Weights of a small GPT-style language model, trained from scratch on English Wikipedia.
Architecture: RMSNorm before each block, rotary positions, tied embeddings.
MLP neurons of a small language model. Each row is named by its layer, matrix (gate and up: input weights) and neuron, and shows model dimensions 32-223. Each number is 500 + 50 x the weight over its row's rms, rounded and kept within 0 to 999. Numbers have three digits each. A neuron's up and down rows have the sign that makes its largest values positive.
After each neuron's rows, "fires on" lists the tokens most often at its 100 highest values on Wikipedia text that the model never trained on.

L2.gate474:540424397565463496520458481490589515465471498488548570434500451482495534467455449486452494539594545487503508515424450488459479520507548481479451501452479514532512497504508570475438527448426533554565594523519511498403469509533507504463482547460478548467556374454563489467482528491473554459433530481452502524599527504547439524507494485580572618526499482579470513540545549538512430464413514453418561444521516604529471480498461508467501479491443525374402455504562440442542432504359468421501554467558485473531407571482599440494542528493521617434516584454461423475416558546585494554
L2.up474:523582439468495535515548533481589463462538452451480515483483432521505534491460465538581509476506462500514565429510501535503484479457459460546548558448486502563543580379574438598487612516559513560535471519512478536437511534582537502484424505496471441527428576455433544549442448495464518433468537449440496480542449418491508493533445416549510497397512488435458488496422476373514542560516485529482541450497495541493487539461525533449516622485554477602474463436534566512502538490544426507406453452437532419461534500535388440553460512538444479577469510520410468453464595461474493427
fires on: "\"", "tic"

L11.gate368:561522472525531564586439468501459480527501366454593482560526500496339437443517554392490576461432495590462472519402519504510564426524489495535583543546458435420428487546437544579388533464510448488519458547487435534588550531471495507499565545559579567567532456501494580490479541478462540425525534445529484616540583502414485547532521521391496515477532489589408472435471475491479509463477529429569441490527437529442454448546524549506437479492480527522481487571563524432541492553563484535513533441462508538526526518415510543459553558478506468543469424523457499629538486508516599514
L11.up368:503374494439390433540477483452467574509509561345505502496482579550404536426581580499457434461454527478391575470463430485429439423424572429478462445560479540540565544446489543530514490450466498546493534495501461491471452447494479460573497425544479480520439493594480554517484541527475522481560499538466404489471492426465480541477554470554520481594470486509570485403525549541498428505542494492473503442468496506465524495456485427640585369537431430496548598458558603518516495479485598588548576511460543459547497586484427581500530553444446427541470441458570494420569500417527480525
fires on: "="

L10.gate303:516528536577502483456420481403530396596551511480486524393547419558478448474471416546476458500492615533479441410447527493557507555512500432469532484486581537475541404541457417543572538518503486534489461486470510504446499502421507512531578465575449460446462481453415493550515498568540498463472562524472453504455492433399461503424520531539456531513362547579481419629535560485491503534488584498521492486456474530559498420526458485459547554496567518355454478490489494501425440417574577470548527475616486461575417522535436426509540413495513508479473515412532510499487568521597554480
L10.up303:541557554544505468501466475467549437522527553506499505474539410487534444546582514451521558426587507524543505464532501476498427499493588521441519496514525511543476528513555555510429475525546559530495522531452478495422539477498461465495480445469487501477531479529440470459619421567458441487544426618492487531433457446601470542484582498469456523494482482560516469564588396590503457610529535472520534511432507495468590534454440457377433473511462435548449553500522519442427473460504425586411596431456612414517470479514457555419444550490494649587555458508570530507565513438560562444
fires on: "=", " |", ".", " ="

L9.gate128:492453504514437479522446558500438577533575526495496483415508513543434538520542507506514491430570516442590372515520471505488601448502407487447500588498417567501487503508499523430531422552401504571527498527511464543457546536532440449450484465475554480502524553471483500475524504440597463456609505438465494470554533532539501607580437481476503496579506508450450450521456444373550416452557486497467433451454455456451538482490586561478450540524493556450555532555586484626507519505537381538470425470409521554607542552608552540484525453568512498435509594529476497530481518545424446449
L9.up128:482468425508552586508509462533529550587482487525542474489553527530425425577403433483589500458517547479561504529488469490499515428565487553485461546582594474494468468580553551509530524535497492567464509529474430514441438528550474442453510475504543518500480491469551526495475440488543505464512477476428525574512463446518450520455513537515359496548472467515418481554501515469518562470553529522500565483531519502498593538409516497520511453421565501487586486565554510597516430497356530474628429491472532491566514594481465486553569499539513530418551494479553440644546547480553334523
fires on: " Se", " Con", "Se", "no", " prec"

L3.gate260:502417562568409470505407514479491447489523485445560578520559482435527592429426549599502445474564567483605474560532458424456580478488497508471438501419472578484442555486517536562588441481539544496402474515593523522492521501471449464493454579419488512574502545488441495470345465567488526437493444509469570531542451440486459546556499428470531522521447478492536487527455449525453425548461553581492509430532456508458432384430509529484499482523542552476609516488463497564562480526593495457466521561439476496540484516411531522465505449538504565528516523451497561597549497391531479439
L3.up260:608513526401456544562522581512623585538457523495476442530474454502539504554496506561535454514524479532545519484548442608434482476542449554518472530463509512494519558483493488531556525528581498598499513562512509500421510607446478631516536453462467592430467469368465598395449485522539401502599520530491495395392516459460461563623447406445424443456471526504498464507478475553539494535510604426509476444484522522482466531468438547438409500519480469569489457449505440546454530517490503535485417463461545440509491544540512483452486511427511550429544558546531534565469533495523491486
fires on: " Con", "Ar", " Se", " per", "n"

L2.gate447:520459582503518450532455460463457602498458504470427593540510415472530555513550507500478456473486503504479530471451456533443533452539498568526522499493514497481555520519534583511449503456449482447377427597513419460444452599517538468427530421523409503542492494518537497638539497614468517423456583430476514451527435522428555454531627509493437504498543482597550470582520464468455466533560478588548578450471469471506467452501457466535440507549463527392563541536473567549521449543525623529562490594479462525486441431398414504476444516385455475425582471500475491532449505487430540551
L2.up447:547492559575529451505489481529469608535536476544473526554549526477396457572575426472455502568448579433447452458502412605506463478550449545553465397542528395498550529545518493507451510597416515421458584528482474457549552622484459459476557454479439534468500475430507513561551500550425555549493521521588496430523460536542536451549540503466429477423534538529435483496545394499455420489463464535481502505412568468485477429486447519464398467496595549395525529553511556487421490578479539451426424456546536558436504538420473507598495516424511501496568481513517565522477450453401511540
fires on: " Lo", " their", " Vi", " =", " vi"

L2.gate60:425474415543506526487449493511443482469521525622551397612558587593569516548455501456449513517535402486503480545525545412439498519550581492564472502502486469561549546473447410489460445390506567487473415497522503564502536424479430495478463542551511550556522423484576549553539552483517481485444626463494506438493448455584467546465536477585470534545462541383375549529536497453497502581502496517544542480491435577414458462435460450512503438490496531478439459477556484420477434547494472481412438557450509494572498491530562468554492575463551455431463577386521431606494560427579578495
L2.up60:444483461500576527433460495546485524526534483562468441581515505523544483569399621486503516560550521514520509455492640433399486587468526538523483584509423623435516474387510504559520534520455515367467475571559493552474595432434454519434524508449482565472509441467521420549436428487463543449516579625505489546482477499499445478492484481469444594552547425538468523470636449491429551452448494467472499526569501394513464514451452513502505485468511457440485453537449478567466526430524525475498423491515426548529425565526580482532591552581593519470495461500497486529563558429528592498
fires on: "ford", "end", "ering", "day", " completed", "field"

L13.gate62:508466534440516530451433489519490461480394512460569601479504454548454596545429392506531518533481524504473451453522532543535522560487502430405543488567556436613585531574425458516492570467592451491503509551486539477461511534520501458568505451569612481486522489449528496531508569578483454440453483471562567518491504575446469488521562435523555461540516483384530529405528577435585445513486578474525470483432456466521498415521516398489583537589482475494616561517643460481442487507511515626504483532481439528473516595467477473513468447544454502518587506426471458516472487478381483522
L13.up62:447445417498477492527507583524480528533528553507502494475534480515492544532545379516410503480453491542516496557546481467428509494422487521478512443556509548515557489625471487568382520409590500490570467411492510551512430496592438396469403434483428518537456478450451445508574469468533459453513463482529558425432573558496522420590551501445560486490444597406552444460565535525556502519505582429545418509431480487474417542507577412509575556478476490536538491499549441417411471549619514507471494613444485362504509507402501535548475521532459485427474463529481510417463473457432420503
fires on: "=", " January", " March", " May", " ="

L10.gate407:462397505522525541498452453479516506496497501417528461509514454546543580505504446570496490508457475437578536489472516484530516436490478459489502472458511402385447459572493528551505443483430465542533598422589485671471530443539465457498490559654599494527455455536438460507552544433567472488485451453460481540513529496524497317493501576398510516547532466452526612458553499382565462522614464506580539447526458516553482535396525521519543486483506471472448465465552520470502521482462577508459472552544431544484391444508473434453506412471470447444523552531535452532549585593500510523
L10.up407:523459478583408482434421511443606473483417408550513388487497550545472501461465539517472538504482560500542474434468422541463580521565495493512512531572493507488471506470540584488472481468455487505463440415502450497470553531595448645573544498584479574514454469493524520488440537496523454431500449465562406469542485550487497471529497514515456439441467477521512538401544550584528409414468552504407469554516538445490475471506492438582375533543492533503525490427445476479420477488561484544484481489528458469496497544525555460408484359500536473444499530526484482640428373449408422543
fires on: ":", " -", " of", " &", " with", " featuring"

L3.gate368:408481475468446516528502536448435413488485428538490463598499558496470396532541504501595525580511485468514441540547519459492479388559522512459459498472550541484546521442494443494512456460578549481433540580457460478523455496521544451445463570536464469570540473555555428492511559459464455624600494505458522509501522536522538439495578614532517458555552609491487559504508559437579554522494473483497498418477419596406561555527487497474524465497497526586489492502446447527398560503486569497472543551525523467589421434550521424519468533466607502606476470501491487468536360543405518578
L3.up368:465368557484542482575535518528531519481516483451461565475540525444500575445520412582493514539413550523552564541546488516405456511367518535464459457441461495481421484582487392559525503521484470484531466529513526548510497565473561482537449485478496515405398517557435577519455520476465519468523484574558499431452475391535482539503531487433526507500533473623564533491549413470573481504438511425464464530561492466531418615542497486479510569552412473588481448454461456514571528409439513593504458480486407426516493504511550561467515526513431551544496455470363461496556511469483498467
fires on: "–", ":"

L4.gate500:467495609564479553428559466507432457549473482469543434524540542495556472383459456558460510532551513520522487385460462522477569475472511469527482434473424462437475467572423489529505484442487450539510487553419446599462550489508486538586543627572539519415528432476581454563505598551468469572440595495560439497524563508536475432528367495327537479467479463496499562466490574531552492512547598504549556528456497504589530486497548535394532507538581466584518496561546437536485514465442459486466524509509428460487540467532485571467468473572513508547473466532518441558546537524439490516
L4.up500:417580512597461476557555429495630437512505442522552444447500502460465368461473550469481419383442505577453497433506509466435557548477465439532511435479494408401512510548366531494532602487464537489544459380476559501529544488526552555555506489563422533505488564542491487455552529491407474507472484454544538524474507461563444455473467527497429542456428406525505465470508519507651557583369474445557430505497530586583542454422502539491455474465529475522436442524501465505524468541520409410477495533579460428576561503477493493494549494367494465566483517545481461522511486603375493531
fires on: "-", " #", ":", "–", "/", " -"

L4.gate229:486514565561511482534484493408451456526471514518542627503503458591510468496505649523575524497506451597459499459496501473467554528508518529521561498568469515484562567528564588524395512543558560478444509497449445638570556453508473451463520605496572460429488508457547575516464529472463459435562460465441467527548471533524474469552413566544507470491433437454525551389445495603523559495406481437472428552483496502560506518450631524556568552566472546458508470542418599474471436503445528491478530560546537563526518493434492439570620571514422467483448398544409529525506550528526436550
L4.up229:449496565568420517456534428450499421500525482422439505496487510607444414507415609569455473361518579456458572490538517486399550475408472483419610575579434432543554490540541598458423474540499472451490544486545495470519532340494374534556414562501498526517472548499519518554483541476465510513438583451480429535468506466557566458495481569483494531518371469484552590567437545559508525496445495508431612490397499571511557470425450497512511551524469603449543539556542520578495479485466465592475500502512468528438535536491457471548545506450491506467454549443513542492472531579559473485
fires on: "=", " |", ":"

L6.gate144:444496488567471592560508379462461471528453526581551501494503512529536531545508588476513610517454489513523440549511459618474558466484564386471445512478554600476484567529518450538613529476502519539553546583514499482451606508541466521536591551570423504477503439481540475457521546529403526514469472519571503451532508465555470530535489509594514481444418563536520499376465530442470529521479537483551472527425475576423510474456410507456606477550511439349514467452550519426532494469497501483411429414419567413439505439478519462488445524533504468514500360496499508517399461464478476482
L6.up144:464457496453543501590589415535544426471516499459485467526501556496441557452531616550496553421425467479496551497525504586498517454517496452416471472511456527436497570465422474559615475476509521483591457531516508524456444530477522472539589503458505456550537561519476514493413509547586495452580437557597534554521507566488470485538460369536462477497493573490436455600585503477570436507457549393572491504520435523545424514523383503575515519478537465424440560487495587538562494439473570463421591513553569433461539530520539539563533431540477531508548572440483555484449463536475538605
fires on: "'", "-", "hill", "ed"

L9.gate276:449468520477523549484460474412573481556482531494525572428523395628512451506427509616391536480496482527539441544484556551597570562471472506566455523587547539495546490529516544516510537543586516537479439483505558543470519451480489439474494570514466479469555360521395517474522461533486427485480475468446511509501463535357483457516416453470504474512565419500491492433605512514519523433558513467488453528413478530526568466505458615467552511525541484596567522541540476575493509366572466404494572475507397525428497467446397589476471432499529503493529446558497505535564552409493492561
L9.up276:423507508421610504444476515507469519472527488540538517554527545409531534505496472532455520348486594419531586517455478542525528548503480515459535479498444613472480567457420531499433450504548446567546542449538519575587490479529504407467553511481495483480514494585484563477628435527573473451444468624437514532442473529540483549503527462581490391607526444417486504571458544478542551536626419456496472528448535501505484398458467550440514541563561497536550627458541484507486505500536510476438512516596551420505465536418546559570468513519507534462533528468514443517502402422470470549
fires on: "=", " ="

L2.gate468:466493569519391511448449594579488489474534484599514496538523480504455510610527451481459483490528523469485475428513539477593514547491497480516529456508560412449452525549489627441563564471559434524446515522469498472514537488502428584494478545484558488497502479426462499577491463526401549554500434542464499436552484498518604486515497465549506453456439555436461510563438541463490641494511570458508476479536523506529507489560632516437528455595490511434506489487519508408487520420595572548492437437519524516620472535532510411462460435395463471535453465453479449526420496462440392532
L2.up468:470549531581490462480515572548493425506423486370445502550509443462487587546450478565568385481519593404454447449458470567603543464529482447546466528458533516518550485509490547543592608475464536448507465561513516475515525464546464536536449513465418477456493442423494510515587457487471516542407489461457523453510541583510402545466472520423556606518495511470570521466503514543439546532492547514435566447475542539431433459451501585485529570572478468483429479443446421475502554499499635635513420512542506497547467546550550527475504432507471437536530468567484455523509540533461538444
fires on: " Ja", " Bi", " Jo", " bi", " Nan", "bi"

L6.gate254:386487521511488576501473464490540480549461426572558504558443434480497426455499461423452448573478511459461509547488457500449544511536445501424504470463454530440374479536516554446578519555506507475475462555575542574521536470500507488527448610506473478545611468499480491438554559442407523544510573502552558526385537512530412403486490445440439437515450418589573451481427516525495517581473478601511534537443444558477582518454437428535476430552434517516386581481583550511486457465486472454538480479487506555433459510462483410509418586550529481517561506475472481576539512573504504432
L6.up254:464476443456484591392441510412428522441487470540473531527519520554476443410476484494542544406566553555364457452318488531504529567485570460496542562541471472590474512493580538434580509492449546545536481505452492457514515502474437569488537428463490562503508508452437507633430457451551548493422547527429474553487499590529493526528371586480455555592503507511471529523484523472422434470536547570506432547438602522496507482502498484507545534469414481438515482478561566557560439522502502533466476550390570559421580523484495493564460475542599451551491564524503525488510527490492422567
fires on: " there", " There", " on", "inth", " damage"

L6.gate390:493496470480475497445452520494457540505492470473568469567438484498483456477490519555561475534483613428532521549533463539454525419451504413557480511465656453458520434538565506409468549494578406470519489479525494470557506487473550528528491489445519541595498490452483427497528520537551480599427548557506542568517534433515435499578409486512515505550483525453552459472419465483563548477470575546552632501521502615478503457521578446507482506473526477520523387526583530481478543510560488512533566473495544456528590462523495719449604413510603547543447499533444478494501509527484500473
L6.up390:472537540604475456452632489530554547501479455536389509449506568548494425500482492425468597546518562506434468458453485605514479518451546423538449524544466531497566454541458523601527472491529552468477492579476483588515580524562582452474514513558497528535461406467580505458454539482477518531482499490509489517462511532547517435503529536539563399507556550452460509391525675590557536436488479471457439535482431499512465511393562486488361426413569466585457552544637505603428484546520498514490456510514565528534590416485396511524460438440423517461461433548512506432547512509463548531
fires on: "-", " under", "–", " by", " of"

L3.gate237:563430483442511574521409524558550496436569470392507523532517456493562531411528516510473463476509493500444504418561490464548433570516534572621460542467531462448592527488434467471468469501625498490515464463491452391523530595475485556489524533460561485458605474473554534515512508538573507553453528517535478465386453498513462529566434522466543482391555476458568506469459440497594548460481513429507459389451520518470441457517521522358496511481452520471400621480589529547573460505512493472518554543500498519478522474573445465601504504418596541525427527453592599498460539563563521537
L3.up237:481480513423545563578432503498503430506479507460501488605477573533427503411402420456496504491561455460467541466498507457486379618490499440591476480493490532466610505483455447484498540533538498476537448444487532410544483607579478505507463483483550569456559504564528489453475536507494516425522527583578453503523425530421395498483523526545490559454468524494559494497462602511509432424487452447487604500481507461446448470429547481449522497500469510446366556465456539503605562511498529481619510468492500432433476494449481494541567556450563523413480497451522477399405578484512575500
fires on: "1", "3", "4", "9", "2", "0"

L3.gate107:655452519544426527508427599645568487513429519572429509447434563516571525519535487465495437516528449531598499488479522455490634517546440497502572599507451583555484522496486569507538528572491485375614459520477476627520528573497456508500443444498427487530530412475574534457529541518473553474534437494581484467465459530535539410441504479507488479414511482417380508430475468476535482502549483492488449523503511499506590533599540520503597471445510592535551469520445609484493517492568509454465523496497490504511530479459486530498441501417423445448506500528502451541501544544535540419
L3.up107:475427466533432510473548641468512470514584504593475563487467506545512434544460554475539501495526480559597503460457474497491558594538464437530595528494517407498460543486471448441507508503659468471520317477457526593463494602481508567410376519516524500530464433503527463514477513455523461455500478477477558468483505498587454471541447486583474555424534419454440540565510557549541426527496460426545459555527465510526506469541444542445502538616433573557455370513465463444473502538453497471488459475561531420520550560475432487463487525530498516526560514427525497496480529591403511546
fires on: "log", "ling", " att", "g", "ing", " Supreme"

L6.gate202:514623493511438437388560454497427573455524537482401530503489483450460513445515465573474505446506464473606507482504482504527597464502439564529496501522509515428648524578477481510455497638555468527553447519458503488560564505431557507521479548513459483530562538476625552537468521466480437433483418446508557495432454530434593485564479483573468491468434515552541501425575546559572494520552540493490500557506435488458444474513444534499468451370435519508544551493439504577596507552507527486443530483526576415530445524500458543559579594488504514485438500580507422515376451420570528608
L6.up202:516506580510544526546557633500577536512480473518487544490544509476506497494499448606491528522432474514591510454616494492531515544418465462403438478577463456544539441611454482476489546466469524540568410497466538526580507594546487475498451521420536520500589455495613555441536546541550481409537515527526502454482509542498527455524516469510581578513557533490551528427476449489494486471493491496506433444531532514531506511571398535455535480600445532503550351538480441507559514528542547550552524552600534479541442403466463513479539492533470482518476504537425447507453496412385585458
fires on: "–", " career", "bo"

L4.gate472:428561483519416615480453515510475497449527487471529509557445472505504515432408508397489443621389448495522481447569476486509454546468549560499467559556532465490505507561515476484464509510484520588519506425490575433527462502510550418492408536492426487582524445476434442510423408538451526472520542503571530444436466455532496454474497514522552511432511417499573536456527447483517498580508498422478574508542398588471479504600489461386465541480421530486467498478464546632451424524512440465508491491502457461518469505498558605433480541431508489612554449525570434500540442475542520556
L4.up472:570522455471444488481524480500587417491492522479424445581486517550519471473479444412466480591460470455461483408492518368476446579480574430488365564490553475471491604523525481519499517532600457461526515403504501410443495530560369403577493486487454538509510485496468450525453419577545489504474486433544511452540515514542465415533608460457547531453493426446587471488538476439539441496491486397563637523462470564481460547567482431486454613495539468457485478497489474536435468541544411549531564532529574508552550573511496497455404453423546456592473492472531541470359524525458483519
fires on: "2", "1", "3", "da", "4"

L2.gate9:495559519502505589477473484493474534486609474533558610525441454399445559489512456513395493570470437576531516471544534536560467513470519526513469520622536440537527544569510520482553433483473475547480541531517538522435448500423573461450516369484561457566531444495526496544510545452467467501511461464530486508512508522467519485480544457484580502509568542541519489555478502541475557379544505439603514471407547498526425497428473527451481423447574533515455459586472495567588434448546493544570479463412489447471482510472530438620443440531584489472508469500423561427548442568507548488
L2.up9:497482507416466582478497485552480565444581518420537494509410554432496410534473470572405455558517456545572513471573537503488547530420558461622442508561487462464481472514603581458515460411474455505491455562544514501491400554484554483430605492547556500495491491514529490582585516540527471582396524397555536530483484538506477404501452524586494444477429565547473483528479489500526582472473513505516542460478520469450460516432459499580481520565450507594490434549535501508512509539476482523576577552581501475525513428492548450557436510326547464503489515493434485417483513480486470452
fires on: "ua", "one", "net", "obe", "ole", "ș"

L11.gate495:556448535500399507530566479518509503529505466521555511562441532513426438460571492445467504582505584587539537551520452483533535525610504496472532535372462473501529494444487458481406452543426486548542543537504471573404453477483516506481507489627519502485481440419521423496531579448503524520581484438515562560562469475515455454474458448408449612449479495430501449480479446457502523410456478507536474466487506517467484488461528544573490550535454522531506528520514491474606524531513609528486453462418429526534487483460469513450670450553560518495523477442478441466470421426625473595
L11.up495:640408582456509382431520486444564554540463409504570564507381462435458467553527545483446534629509571552524423536596534482534558428469562422555545446447376423574514501414464508436507455525483484514512526483560413472561554484500531488473494559528481504477449467475440463486581435511438483433508559490460496509415468524550540573496493484461492509525427503451510535501544576499454514436554519494490538508439442578397442480483476511465512434559399537549493474552524570511394495488475573545479453552407535513594545504552500587479546485432391453452475469539501539514441435464618509567
fires on: "="

L4.gate284:491505528504426506516407560549461525452604493414493512417590525468483446547461542490511448505431474525554554580512523497521510566537540541522538503456542509504548511482529473583495473473507454498472484534449540402543421509477494518578499458476475571472436495353632500467459372489514487576488502501506482528556507480534467469475546510492539525419503480448583511511497510471489429444442470520499607604498461497521470500518395462448440500389578533385464542459530470422532502512522606528527596505550577468482528497472398401546498519555584480473503504557546405442434513502437484539
L4.up284:580467585529411452587502472507543393520552500430486499503545512471449539536444551507427500511563560520526534488517466453456546477435643606450552508511596548552408502531389549533490442539506487521517499611487548549486555472469554490463561557509418561490505498469466539491458511538546503544466531516354496491546517445539501484447446475495447486474497576372520427569400491455510569434460516564541494491452497476531489526564440484520377478425542436485442510510577403510540444480557451550424612463507446546523529545553511477501485492476446428534418494516525453525446455494446496488
fires on: "y", "po", "io", " watch", "yo"

L13.gate115:565540479506470551469445470448417513497481403456475518476373445493366506475487433463513598487508534539559483522422523475566481493513516426560467487540559386611462571495402465599482545461452499505464555494553488479546471533527527535433425423482553447493476462481525434487530507492486453434535523476445486581437501583530512497510436506419534469532486508548481558463498533457517628548520521498502430436411476486523528465487562494533511473535526479407418447620495449479512572452498533470541530504451520552490498541518463555433564468474372596550505472431467450519452412478492550513
L13.up115:541534574499493545500500464506530545526444564442506461516499410549554525557569702486473501465497545493541505492543466455539538469426469524564410476516442417490494407589572420535499531553557418547555524563504619441545547579469537393497532493442516511535470490521542485400450535404518524517583590505528513455426437474481496560475561491478531583565428560470468496415520541507591515509456548507571511423500547588421534471500597442439484563517448549499505501468533497505399436488552556523469519544449505401450454510484469504456619524506527495448503435459485404526448529515536466548
fires on: "="

L2.gate414:409472434509499477499468461565464499434459505521430514533473506547472507478508469577512484487478564488525520478566511514467504571448509572533500500380472618474520492415544496525433535487437573472549392466532556464602421537499450592499502554604533486515508590497452519587535447560510467449528513576537535513545456538490426470471567410497489432472519478531445577466553589519444602542480472515572419540500517454480530440510593532530582477555462510454465429517439477537564564463558472598419495462529483565527568529450490421364580532478503520500470452445433468473543491479523454505
L2.up414:520518574511422395529530541525503461418476568508542573479471512484457446461433490405571454492487458514483503501539467565505494537507448451501482502454477614487469508524445487529515397475521439548518497469492494524551462587515544594474435604599481541583598423528388492556461520536392503482417491417536562539476505494432453566477459548481486580451462548499551478491547551528580481527406558526456562486538550396509403482508542607510539539512566588510487490441498477497434402462592555523480567537528568494581488447475473560492405594477473587598538439484431489515417518547509488536
fires on: "ur", "\n\n", " This", "n", "oon"

L9.gate353:519573619439452509481505498538462499465431457531532442518420555516496492522571556533517434446515548498612482595489482537503603484515491537566548561606506553482530437450506543449388480537497529408471568446403493538515492489481487571464558523599495532435414501451439489501478451508464426550462530546435409536519501561557455430526371557396448424533522640501462538465537481544458493454493515463630564537423402521493529474496520472534563441556545489425501428513448531498556525462458502440522444531510491434501516513519384522477517477512425454522459414483566412511428517508521513527
L9.up353:528413428521490542423364470487444460455444433561523501477446522537396442420471384407482452525488568557478512554511443484496540540487490487489512470466608462490480517448551516471428598372480412449427551502531463519543514506542446530498613460490496522518519560500559441481547458457505467506545418450562524585435586451599371521576531493567577474551431419538509541440526453577475551493565616536424485549520473611498502481508563447480571456545535446474580524495501432475547465515479505463497566499527480470538618482460497474458547531392604488429511500517558412503493572444443471493
fires on: " |", " as", " -", ":", " by"

L4.gate66:508552483480565539464539539503500454492469413578472560518519511476587480569445459442532511631466502496517481515460530474454421481460542513584460487499543420478461530456471579517507529516577501525487490583534503507652528462502546372498525422509527491542524516512579504546475470558607437523546590472437381536499467514430482423578496603529541584455525452501438447457572384398460512498493483437463401509561470508535543463517546407573499591438589506558535492514512483597499431524463453485518544508528489470506457336504450506514492475477555476454513487555530433520580473499535496453
L4.up66:516514542450453470498399499396499468548538435399509387477488528491518511569479497460425397481531614517386525416515521529511419528536435453558489496531457572476473615515586430536421542534513493491520475558443504445533555474522425554538551526483507455517501563499442449533556542474535483493478531542483533416564472429546426436493537377499534476559501479499562455429548483461515524457487473532532531384538453528430473568523489537527545504494498556536411450611544536518527513454557502407589436535530487542488588490454616487636459445502527506533524466487503497550481434509462487504
fires on: "-", " 1", " 2", "ine", " 3", " 5"

L6.gate414:523527531535527516465555485444476422559445538489527535438425424532504507442480497549500497542430488490389391357442375442522556471415498553545559450556568545497395457508597431496523538558499524488489615577505548549562521445486535535499472515452522486464565506399506458484473352502466533438540480416509523460572516558507498480506444584439552459555513399557465556518482497508598519509553445522519513489597500521409576507473497549472521479535505522574507371472494669506502464438535537511518429420482526436450591385472487558501520506488506557559470493525450415521523481565501592463
L6.up414:482454515386454490488499501549553456496517590547503472519513455442478496506566432443531569469490543508604471524461538515508501515522605521552440514618452432574454507493421487490598512548480530444482571551535407479558611492532446433488517411531449531538378513480540496550515512611475538461517461444490526500540464456486415581568576444546456440527466484579539546452476437446465443397479501574529533501489530615476479511480393542539603581467449538555453515537435415559537518467588609408525579467608501571477493469492432482449491450475512466513522600486492483575488469634454595482
fires on: " II", " 2", " 1", "1", "2", " 3"

L4.gate366:526550540522416507569541435494554451370520498521454481457577539544449491442401467456535477422530487545582420504443530473499506569484545433473564565446547445478566537520507519603477540464450484599453565485484537494597524392489554560531509492520506442584543388502522553512460454548432424459398448629446566513575495518540486460421437390550544555413448448482518479527473546456507538576502492499443488516424463524452530488507581486456495443412477474502539498555525488537470426492503478429452568421564529498476588414412474476499534531491597441423491534479451421461557538522450533515
L4.up366:497626537541415440483502466494540569537510520507498493571546586519439540557519458560459471425543594545473531421463556511490497567495473425452492499498421522429461510506564477454602456456483529499609452479564543516507452502622542453450524562504530546551496523519482538492493483474587513462450456531575505440541491543441478527475490349534581541457470460521504425512455599521481442429515485478548439474535476508564480470557478589461528549585442507499516474515505544531523524519581485492525528348487532415488607432449573509512489439536475604576526508438438470482561452564541590452
fires on: "'", "imi", "-"

L2.gate86:499472574598513565490492474539502514447523492492506512634440500478445473511450410580518502530516505472422551411388475511509446472495582586535490435608538429511429509455532539507444551664500442467484535583478515554495466584514538517547471577546547567516564434472514488572516442494501495549467492534496455430494477496618463463477471476474471425514495514533461520550529477412530532450418384532513493511460511471510437475575463441369479572438535566436454538504562464495429554451475455542460512458457523444492510535471444457556481503519526448466519545585518592479532449524400512489
L2.up86:484531502530479511502462492466491414438477507616449551433568403562549421459585478412593439553431585530464500461435515521524479448532565537472589547441549525551508448511525494535525544450504498615470427459478420493518498563518548538486564486515501543453431541476529588537502448485408459505540540417518532491554438486515355541487481582474550525550507465584442496408479413472508549545518502491467581485505557470556541451555536453487568553620457524510497609485484582490578422459508573524531563519482609483463411464547463514368542518512518492472454490488559399509486603526510469511
fires on: " on", " On"

L3.gate394:436491573503479493548520524413535542548489490498445508500451585448536502433554595503467588519464613459539522511423546530431511544431563476549467568526522426423489575516495502493564454486498404498469502463522492533501555531560525487458634539576489472549394588445512573483461455578551517517473491517533536473478542401513484460531447450430428392400494477503498496456554489509558546514521569479484491479532531381449488523573550455495504430628566474583467468448620537492424462521607521441541489468473495462519497583508452488497520559510514513474415530512489462474518559479483529571
L3.up394:411571474493479452526553485430546467577413399541471535512448556547509487359455485532510507443498503525510578495523473518403528532407450404515469482588482470443575501524502496530529569463525462506481560405462529464542573530549499504505510535447455485545453570479606473492390495572526567521518463463538465581550437484475549537482458543517454521405452439537450492410562604415481502566570494539527533472505478419470458483487493521524497511563537470558544458526618500566575474478513580390522471447448461508563583526486502460482545488459510539463471453476575470529538501526517503493
fires on: "-", "–"